Weights of a small transformer language model: RMSNorm before each block.
MLP neurons of a small language model. Each row is named by its layer, matrix (down: output weights) and neuron, and shows model dimensions 64-159. Each number is 200 + 20 x the weight over its row's rms, rounded and kept within 0 to 999. A neuron's up and down rows have the sign that makes its largest values positive.
A block is one neuron, or neurons of one layer that tend to fire together. After each block is what it responds to, as a language model described it from the Wikipedia text at the highest values.

L4.down95,172,210,177,205,208,212,196,187,222,181,219,195,172,219,208,192,196,211,221,171,168,193,234,238,196,215,232,213,195,200,243,204,220,144,194,218,219,185,206,192,199,187,229,212,167,191,213,195,191,215,180,229,194,140,184,209,189,211,184,207,187,226,208,178,188,207,215,155,175,204,198,197,197,207,206,191,185,202,191,186,203,181,173,233,199,218,229,165,208,193,215,231,213,185,183,220
L4.down147,219,221,219,261,213,159,225,214,209,176,202,192,179,208,185,182,186,214,214,197,182,188,195,187,199,209,184,185,246,218,191,187,214,152,217,202,205,227,226,202,205,233,212,221,192,217,178,225,186,200,208,214,202,206,186,213,174,202,191,191,146,186,185,188,239,199,182,220,165,184,200,216,211,198,227,165,199,220,183,252,178,200,192,218,195,204,189,203,221,203,222,223,185,190,196,212
L4.down911,216,206,174,181,196,227,176,204,206,181,202,206,208,224,194,197,234,246,206,191,217,208,172,189,227,208,205,164,196,235,204,187,225,199,207,199,175,226,204,234,227,171,198,198,196,240,221,210,184,209,207,204,227,175,186,196,206,225,218,218,208,181,171,220,210,193,196,241,198,164,202,201,196,208,194,188,219,252,206,219,220,185,208,180,189,222,173,208,241,187,236,194,167,188,212,255
L4.down1455,207,221,240,205,209,170,207,189,201,200,192,218,223,165,196,205,225,176,195,170,179,145,215,202,234,225,209,173,222,226,200,201,191,157,215,175,193,206,197,199,224,204,223,202,220,197,182,191,188,199,177,205,208,188,181,189,195,187,207,181,212,220,210,187,201,189,198,151,191,212,215,224,195,218,215,181,185,196,214,185,181,168,210,184,191,215,176,155,217,184,188,208,196,161,200,232
Year-digit tokens in dates. Digit pieces of four-digit years, mainly the first digit or the "2" after "20", e.g. 20'2'0, '1'592, '2'016, often after a month or day.

L3.down394,213,176,230,211,199,218,218,170,192,172,229,210,214,196,219,214,182,191,219,189,184,194,198,235,214,157,230,206,136,211,203,218,182,231,178,209,203,201,205,231,209,190,212,222,176,198,198,186,217,229,221,187,193,184,191,183,181,239,194,210,184,178,237,176,198,200,159,165,162,238,165,158,173,212,200,202,204,185,198,215,195,172,191,208,196,240,205,191,203,250,200,194,200,190,215,190
L3.down803,176,202,217,216,165,198,209,220,183,187,208,204,178,202,215,184,207,202,219,197,219,176,211,230,187,190,221,186,175,239,190,210,193,172,206,196,233,194,176,198,191,182,189,183,188,193,208,155,201,175,187,198,203,219,240,235,214,199,216,191,249,208,161,210,157,145,185,178,209,213,210,191,226,217,192,157,181,208,198,223,207,175,199,189,181,210,160,208,179,195,178,193,222,185,189,171
L3.down961,190,185,221,201,167,237,203,192,221,184,181,201,172,218,197,184,188,224,203,216,182,185,158,211,214,175,189,202,193,182,165,174,227,188,228,197,157,190,195,193,208,209,210,185,193,196,202,202,157,240,204,226,214,202,185,217,215,209,227,195,191,193,225,207,199,195,216,239,197,194,196,205,200,210,195,184,204,196,200,233,192,183,215,220,178,189,198,148,190,207,218,205,210,213,210,163
L3.down1450,196,194,210,175,181,180,183,215,193,227,229,211,181,187,212,166,168,179,208,176,186,255,206,224,169,179,217,198,200,191,212,200,163,198,244,176,222,213,190,212,210,179,195,204,176,143,189,169,248,191,208,186,179,216,203,220,166,216,189,207,185,220,178,198,252,177,169,203,208,202,184,200,200,211,186,199,216,190,193,167,243,203,172,197,162,184,222,195,189,258,191,219,221,208,204,227
L3.down1464,152,195,203,194,172,196,232,192,237,206,190,195,221,207,215,213,227,231,221,222,222,216,193,211,173,214,215,244,202,222,195,183,204,201,231,161,189,204,189,187,194,204,183,169,194,223,203,219,185,172,187,221,207,217,183,223,219,193,226,199,170,231,220,222,226,181,176,188,176,173,206,204,213,197,197,169,216,190,181,220,201,211,197,189,174,186,197,220,187,187,199,234,215,188,232,214
L3.down1793,225,176,170,188,197,191,201,175,209,207,193,200,208,208,144,198,164,182,208,211,200,177,179,218,196,216,222,204,179,219,195,217,239,206,218,199,199,203,182,203,174,214,193,196,158,182,208,200,221,198,244,226,206,207,195,215,215,226,192,235,221,216,211,203,196,190,224,218,189,228,218,166,158,188,187,179,209,167,198,174,213,180,171,187,231,209,220,189,189,191,166,177,179,208,209,208
L3.down1849,247,217,170,169,175,199,237,201,182,194,213,183,176,177,184,217,161,189,180,214,203,193,220,217,177,212,244,168,190,193,210,195,186,206,205,172,223,214,196,216,173,182,239,245,182,223,203,204,200,239,217,203,200,213,204,192,181,203,190,215,211,196,218,218,208,197,210,222,185,211,190,181,232,226,189,192,228,204,183,195,207,204,233,204,201,194,202,215,202,198,203,218,197,187,194,214
L3.down1918,180,174,209,178,184,230,195,158,205,167,245,202,200,208,203,219,175,193,235,218,218,231,196,233,223,199,189,196,195,201,171,205,228,184,209,195,189,210,170,183,204,182,180,191,198,222,210,178,210,193,184,203,195,204,175,206,199,175,208,200,218,230,166,174,209,191,193,170,209,204,184,202,169,182,233,176,217,225,218,212,190,178,213,232,226,207,175,207,188,200,229,195,178,190,228,213
Year final digits. Fires on the last digit of four-digit years, as in (190'8'–1994), Sattenspiel (200'9'), a 200'1' film; weakly on name-final pieces and CJK characters in tables.

L3.down87,197,221,228,215,192,191,195,179,180,217,160,219,196,182,202,207,221,200,197,194,218,244,147,214,196,210,209,208,173,183,178,212,176,195,156,229,238,206,197,192,216,176,190,192,248,201,201,203,178,210,173,217,179,234,199,177,220,187,196,192,203,199,212,181,191,211,195,185,208,185,163,244,163,138,240,192,193,222,229,196,189,181,197,190,194,167,182,203,172,210,225,231,209,221,217,178
L3.down260,154,195,194,181,180,198,219,201,165,238,196,219,232,228,250,195,190,208,180,208,186,181,182,203,218,216,195,201,214,232,248,213,175,217,170,178,205,215,190,227,236,214,196,190,210,229,181,235,215,194,175,187,196,210,202,220,204,195,171,234,223,194,241,227,181,216,203,188,191,160,175,198,208,208,190,197,212,180,182,199,214,198,210,204,157,206,182,204,208,226,209,178,221,186,223,202
L3.down541,200,193,180,201,190,197,180,191,232,236,210,177,189,183,171,196,175,188,234,226,192,212,201,220,204,176,214,208,266,212,197,194,201,167,192,175,208,240,186,226,198,175,208,205,177,211,229,228,182,182,198,175,176,197,192,204,214,202,195,190,218,170,214,185,204,176,199,192,194,206,185,169,220,197,215,203,175,220,197,198,207,167,208,212,204,224,208,198,172,204,210,228,169,194,181,163
L3.down1124,195,266,188,217,208,183,175,176,169,235,179,204,208,204,199,222,191,194,169,210,209,186,214,255,178,205,185,149,222,217,193,201,210,182,235,235,203,190,198,247,202,203,199,196,163,205,194,180,176,204,213,189,187,182,186,213,214,198,205,219,216,229,176,218,199,193,204,197,188,210,248,207,181,263,156,186,204,192,185,226,202,182,211,220,172,190,215,200,197,189,212,183,185,215,197,211
L3.down1197,171,197,222,245,227,210,177,172,189,198,192,176,189,215,188,231,243,190,244,238,199,167,198,195,191,211,205,188,195,221,210,181,161,185,197,200,202,242,186,171,215,209,203,176,182,207,229,172,229,199,189,207,176,203,196,192,214,185,222,205,210,225,184,201,191,196,167,212,217,201,225,204,206,189,188,200,197,198,199,188,219,217,188,234,166,179,191,165,174,210,206,199,213,220,173,190
L3.down1349,188,201,195,225,214,203,190,187,193,211,231,196,210,219,192,168,211,229,190,248,211,206,201,195,169,179,199,181,171,231,206,209,211,168,204,195,203,204,182,233,205,188,216,180,189,183,187,202,199,207,209,184,202,158,159,151,224,234,161,197,217,161,196,192,225,145,195,186,186,179,223,212,171,159,232,192,189,158,193,201,225,163,192,168,225,221,162,178,211,212,212,191,197,185,234,202
L3.down1733,219,198,213,177,191,165,183,225,220,205,220,160,181,212,218,206,179,227,224,203,157,183,186,196,173,199,198,191,166,202,213,227,172,200,235,194,204,215,221,175,206,247,234,182,195,166,204,180,172,188,175,225,167,201,169,198,214,162,184,191,187,208,193,171,222,231,197,180,207,204,187,217,224,193,187,149,163,181,220,201,189,174,182,200,161,216,222,172,155,184,188,190,174,214,216,189
L3.down1909,195,173,231,207,207,198,180,238,193,224,222,200,180,204,215,203,142,231,189,175,156,222,201,242,203,196,198,205,171,195,219,239,241,193,205,165,224,213,170,182,209,170,211,181,182,231,203,205,186,163,190,200,230,169,203,231,187,197,204,203,176,195,181,214,189,248,208,197,220,192,186,209,200,208,187,181,210,193,188,179,225,174,202,200,184,168,204,217,196,191,215,239,194,193,204,213
Sports team and season slots. Tokens in sports bios, match lists and tables just before a club or season, e.g. midfielder for, 2001–02, Foyt Racing.

L5.down808,213,214,229,184,196,219,222,167,182,188,204,216,217,189,185,230,203,226,195,221,194,212,192,153,182,213,189,255,153,226,200,193,180,202,180,232,215,157,201,191,167,205,205,176,179,184,170,217,151,225,192,190,205,195,179,190,201,224,183,199,198,187,224,170,146,178,222,185,200,205,185,207,201,222,160,194,183,209,220,214,206,176,227,206,198,162,208,196,238,203,203,206,247,217,197,198
L5.down1879,195,189,215,196,206,188,199,227,191,170,207,207,236,227,223,192,222,165,210,211,156,189,194,221,167,175,198,220,185,177,231,204,206,238,168,211,206,221,193,203,227,220,177,174,177,202,209,204,195,261,215,215,208,205,177,195,231,223,163,238,218,190,199,155,174,206,197,187,217,176,208,220,185,222,151,205,207,191,203,220,185,205,187,205,208,213,202,214,236,207,186,213,198,202,195,159
Year decade digit. The third digit of four-digit years, giving the decade, as in 20-1-0, 19-9-2 and 18-8-5; also rarely "qu" inside words and "New" before York.

L4.down776,206,195,237,198,200,197,221,176,214,186,201,194,191,196,197,200,201,218,224,227,201,216,177,259,170,208,194,207,217,169,166,246,188,151,210,216,215,172,190,201,194,187,193,176,215,208,183,205,181,186,176,208,180,213,215,202,217,209,200,188,184,180,178,207,203,189,172,200,191,208,194,181,208,195,194,209,209,213,230,196,197,197,201,170,201,219,179,211,207,188,158,180,208,191,204,222
L4.down977,220,215,236,195,190,198,182,214,235,190,217,196,186,223,221,210,195,206,190,222,224,219,191,224,198,159,181,205,244,182,178,215,189,167,261,209,163,242,176,227,216,206,210,179,219,195,189,202,177,200,193,220,164,221,185,184,181,175,192,182,173,211,189,177,237,171,172,186,201,204,171,186,223,230,193,211,220,207,226,217,220,216,200,197,206,203,208,193,180,204,208,186,177,214,195,202
L4.down1076,177,150,187,194,217,177,210,207,223,159,148,172,214,197,215,160,230,191,233,225,204,213,208,190,211,170,158,201,187,192,215,200,168,141,231,217,227,176,211,192,237,187,176,244,199,216,201,205,241,236,219,197,207,196,232,154,179,209,176,221,176,193,202,223,219,218,206,224,206,194,192,217,205,208,171,230,206,150,188,194,209,202,221,201,207,206,218,201,216,213,179,180,199,204,212,179
L4.down1294,175,205,178,195,231,216,205,203,206,193,192,241,168,229,191,168,217,223,199,212,212,225,214,214,170,202,199,202,196,189,178,206,191,155,208,174,204,211,195,194,241,180,213,208,191,191,213,209,198,203,202,212,225,182,177,178,203,210,217,201,178,195,169,219,209,165,199,219,193,234,185,192,212,165,195,194,201,225,203,182,235,234,200,155,200,188,170,243,236,208,212,184,203,185,203,205
Year completion tokens. Final digit or decade "s" completing a four-digit year, e.g. 1940s, in 1858, 1983 |, mostly in historical prose and tables.

L5.down385,168,225,230,163,183,223,177,205,224,229,220,212,172,200,226,215,148,213,208,186,232,208,214,201,193,190,209,194,209,187,198,233,240,220,195,215,176,179,240,214,213,179,233,169,203,225,191,211,194,230,202,198,214,197,186,196,197,224,181,190,202,162,194,165,227,173,212,172,202,256,224,215,181,203,202,185,205,199,194,212,200,215,180,175,198,195,184,215,167,205,162,175,204,178,230,224
L5.down947,180,213,224,164,230,200,172,194,205,216,206,216,199,205,225,184,191,220,219,229,194,184,202,169,201,169,212,222,213,185,188,219,209,190,171,210,196,235,210,215,198,204,205,203,219,197,195,213,190,214,203,201,229,229,201,210,147,184,169,199,183,223,213,174,219,199,172,185,197,187,232,214,223,201,208,182,209,243,202,204,176,189,249,198,181,196,200,184,200,190,188,220,220,200,178,197
Final digit of years. Last digit of four-digit years such as 1980, 2010 and 1920s, also digits in times and track lengths (18:00, 4:37), and colons splitting titles (Tokyo Burst: Crime City).

L4.down120,228,170,191,196,186,187,171,210,218,191,226,195,180,199,192,215,217,242,204,239,220,200,211,230,197,159,208,180,165,218,195,189,177,156,224,208,178,187,218,220,203,199,201,191,201,201,196,202,201,190,192,240,207,185,174,179,207,220,186,179,191,197,221,229,232,173,209,213,187,228,169,220,217,189,189,189,177,169,207,214,208,186,190,230,181,202,171,188,189,190,237,209,205,187,194,229
L4.down1419,209,192,200,178,211,206,192,208,178,181,209,181,215,242,169,213,218,203,223,203,172,212,221,201,172,237,194,175,203,215,210,206,195,197,244,197,171,240,229,190,233,199,195,187,189,182,207,202,197,179,195,205,178,162,212,164,176,230,200,198,205,193,213,225,207,163,203,200,208,170,177,210,216,209,211,212,198,218,198,192,176,201,191,223,193,203,197,192,212,197,212,185,161,175,222,226
L4.down1731,191,201,189,241,198,177,229,217,196,219,202,195,176,206,184,206,168,222,211,204,206,194,203,182,200,216,187,200,231,188,200,222,215,213,216,198,193,194,240,194,209,238,175,197,172,227,238,193,158,206,186,209,205,196,196,198,221,198,196,194,182,200,167,212,181,196,194,209,175,201,218,201,216,209,206,187,162,156,190,219,202,178,208,179,190,211,201,213,227,177,251,204,197,207,210,184
L4.down2013,206,199,197,175,210,192,188,225,218,209,214,190,212,224,204,183,195,195,185,231,180,203,191,216,211,173,209,195,157,230,209,183,206,132,167,186,202,230,180,190,196,189,154,203,191,208,192,196,209,184,220,202,209,181,133,164,188,226,182,198,172,179,203,192,201,190,214,219,183,195,152,174,194,182,197,209,157,185,210,213,206,222,184,164,229,204,172,195,206,214,156,220,175,192,200,202
Start of structured entries. The opening token of a new list item, table cell or match-report line, such as the indent before the second team's scorers, a bullet dash, or a cell after |.

L5.down494,209,199,175,168,161,203,193,145,227,188,203,186,203,163,174,186,193,221,178,164,192,202,188,178,207,190,174,231,197,216,183,181,218,236,232,212,205,244,205,193,166,206,214,210,194,179,181,195,224,189,194,185,197,189,189,177,187,195,198,242,203,194,191,191,192,201,213,186,203,191,211,173,182,190,217,159,225,197,212,218,188,216,227,192,185,205,247,235,223,243,219,186,186,194,180,186
L5.down793,228,197,203,179,166,202,188,210,194,187,215,187,194,181,194,204,195,214,211,207,196,187,240,179,202,208,214,197,192,199,208,206,221,205,210,188,186,201,170,178,225,157,256,207,183,225,214,245,215,216,223,196,163,215,185,190,201,185,245,212,215,224,207,183,160,228,180,206,210,223,183,232,249,207,188,191,215,170,188,205,195,216,200,198,229,224,214,193,178,182,189,205,187,187,209,202
Second word of names. The second word or its first piece within multi-word proper names, e.g. Ofakim Railway, Clemson Tigers, Ákos F(üzi), Detroit Red Wings.

L4.down275,173,189,175,183,234,185,150,239,169,220,190,210,220,203,201,208,200,189,183,207,157,211,186,199,221,201,194,191,195,210,234,185,149,169,205,221,171,192,202,206,188,180,187,183,230,201,212,127,150,177,155,164,177,197,220,219,172,172,177,173,189,183,228,212,198,201,224,212,217,164,176,227,201,231,209,178,170,185,198,163,232,220,202,228,211,197,234,210,184,209,189,190,204,196,194,224
L4.down611,214,229,233,198,220,224,202,208,206,204,216,203,222,199,190,180,235,228,212,189,224,199,221,206,205,198,228,173,232,172,187,221,220,178,220,180,205,205,191,168,183,175,240,209,201,160,197,181,212,218,166,207,203,200,168,198,166,206,162,193,214,165,197,196,202,212,201,208,230,180,189,210,173,212,151,202,175,174,222,188,192,217,206,222,186,199,183,214,201,208,202,229,212,155,222,229
L4.down819,221,244,234,191,193,207,212,229,200,239,222,210,201,206,197,184,216,179,167,187,198,188,189,195,199,200,199,165,219,214,218,212,220,167,193,198,211,191,231,220,214,213,212,223,188,188,196,183,213,223,168,188,222,165,239,169,192,202,211,204,224,185,186,220,183,196,206,189,171,184,198,186,199,211,188,194,226,193,200,235,234,202,205,168,172,190,201,192,194,198,209,200,179,207,211,171
L4.down1220,231,217,245,211,182,191,181,210,170,208,182,177,190,196,200,204,198,162,206,180,198,186,198,203,250,184,228,201,168,205,185,231,209,215,185,206,181,175,178,216,221,160,214,198,187,192,183,193,184,186,199,206,240,185,199,212,191,197,177,184,183,195,206,183,191,197,199,191,196,190,192,262,205,217,198,178,188,207,196,206,220,188,211,171,197,168,184,230,227,199,179,201,221,182,206,207
Counts before plural nouns. Leading digits or number words opening a count before a plural noun in prose, e.g. 7 of 70 articles, forty years, five works; sometimes other, several, months.

L3.down94,174,241,168,175,223,209,209,172,160,205,196,202,165,188,231,182,157,184,198,203,226,190,204,223,193,207,198,203,198,221,207,193,243,177,208,175,175,199,188,181,224,167,161,192,190,194,238,218,203,194,218,192,210,189,221,228,183,213,211,193,213,186,171,190,192,183,195,193,218,211,187,209,205,252,188,199,214,184,214,179,198,204,205,199,194,188,177,217,207,226,188,196,223,212,216,188
L3.down633,243,196,236,204,233,221,203,203,203,206,212,180,193,212,195,207,220,191,192,220,199,185,196,226,198,200,208,190,195,186,213,225,234,130,204,197,182,177,185,186,195,179,198,208,201,217,210,210,208,191,166,186,206,183,218,213,198,193,192,162,162,205,214,191,207,193,209,195,219,221,185,232,197,207,194,171,214,206,216,233,236,200,217,192,202,188,182,182,215,221,227,216,231,167,223,214
L3.down724,210,205,201,198,183,197,204,187,182,185,209,182,207,223,188,186,237,193,182,169,185,165,201,241,190,189,195,202,200,174,196,222,230,217,236,199,205,215,184,220,197,220,167,214,162,237,208,176,212,213,201,137,204,218,198,208,181,189,207,188,216,222,205,220,176,185,206,188,219,207,226,197,207,214,223,153,181,236,226,201,195,230,175,167,198,208,229,208,224,215,175,210,203,167,185,217
L3.down853,199,208,199,225,206,199,175,195,193,164,232,192,184,208,223,211,186,200,186,202,200,191,185,183,200,203,228,181,225,217,209,181,208,91,209,215,187,204,177,187,205,184,216,196,213,196,214,191,174,194,212,223,176,202,180,187,208,193,196,177,194,208,202,225,208,180,196,205,182,171,199,211,194,215,210,188,225,189,182,190,206,203,203,219,219,224,195,168,195,207,186,239,221,209,196,205
L3.down1191,232,226,221,210,199,239,170,174,202,210,198,204,166,220,150,216,238,213,216,187,194,198,169,207,182,199,186,215,184,192,217,213,196,174,231,224,165,188,249,219,197,200,187,206,186,216,190,207,230,187,187,213,234,191,189,175,162,207,198,183,189,188,247,221,178,203,175,210,189,231,200,207,190,174,202,206,211,156,232,215,227,183,197,200,184,220,195,185,229,205,226,186,212,175,195,167
L3.down1260,186,171,184,197,219,192,160,189,167,201,194,181,238,209,199,191,190,215,202,205,198,198,160,202,200,190,225,211,181,172,241,169,215,207,189,165,212,190,167,214,224,190,206,203,201,210,197,199,201,190,167,183,208,200,195,194,215,155,197,221,244,203,205,205,217,183,212,201,173,191,203,184,215,200,199,162,189,239,115,240,232,205,216,222,159,172,170,208,207,188,210,210,233,160,193,197
L3.down1913,196,222,208,207,252,210,198,228,172,192,200,202,206,189,207,185,206,185,190,183,185,166,178,179,209,215,179,162,192,195,218,200,168,154,175,204,184,154,202,164,217,202,152,237,153,195,191,189,218,203,179,186,201,209,185,179,198,202,181,189,184,231,209,195,218,183,232,228,213,203,188,212,189,216,187,153,224,174,218,204,202,189,235,215,184,190,193,183,205,235,219,199,175,177,212,214
L3.down1990,171,201,216,202,191,238,158,195,197,198,197,194,183,163,171,187,231,220,217,238,181,188,196,217,226,172,194,208,189,181,208,215,189,132,198,184,225,159,185,189,220,157,189,191,218,217,182,219,173,185,207,162,225,197,211,176,231,212,184,180,185,189,196,216,199,157,174,168,204,188,174,213,210,208,197,224,215,212,194,228,230,202,220,173,215,227,180,228,204,188,195,181,208,235,201,196
Quantity words and digits. Quantifiers like both, several, other, many, and "of" after some, plus digits inside numbers such as decimals, percentages, and table stats.

L5.down716,204,229,199,223,200,195,212,194,199,212,195,189,202,219,221,227,183,210,215,207,219,188,193,237,185,214,179,179,209,189,247,211,191,188,242,209,200,205,215,187,206,173,202,219,213,174,232,160,167,171,170,248,219,190,200,188,192,171,186,187,148,212,227,199,196,184,193,247,209,189,189,218,191,208,197,199,175,173,194,239,234,207,208,241,166,187,219,189,204,213,224,177,211,222,206,214
L5.down1147,209,213,220,216,244,192,246,200,191,220,186,188,213,200,194,215,222,181,211,218,175,165,218,205,194,212,203,184,214,181,209,215,215,210,239,205,193,181,212,188,177,180,208,211,183,186,230,208,193,185,191,194,215,185,187,217,196,166,188,170,174,200,240,203,193,204,208,200,214,183,156,216,183,193,199,197,246,164,203,183,236,212,206,204,188,191,209,180,204,204,211,167,219,201,209,182
Quantity words and digits. Number tokens and quantifiers before a noun, such as digits inside multi-digit numbers, "following" before a list, "eight", "few", "a number of".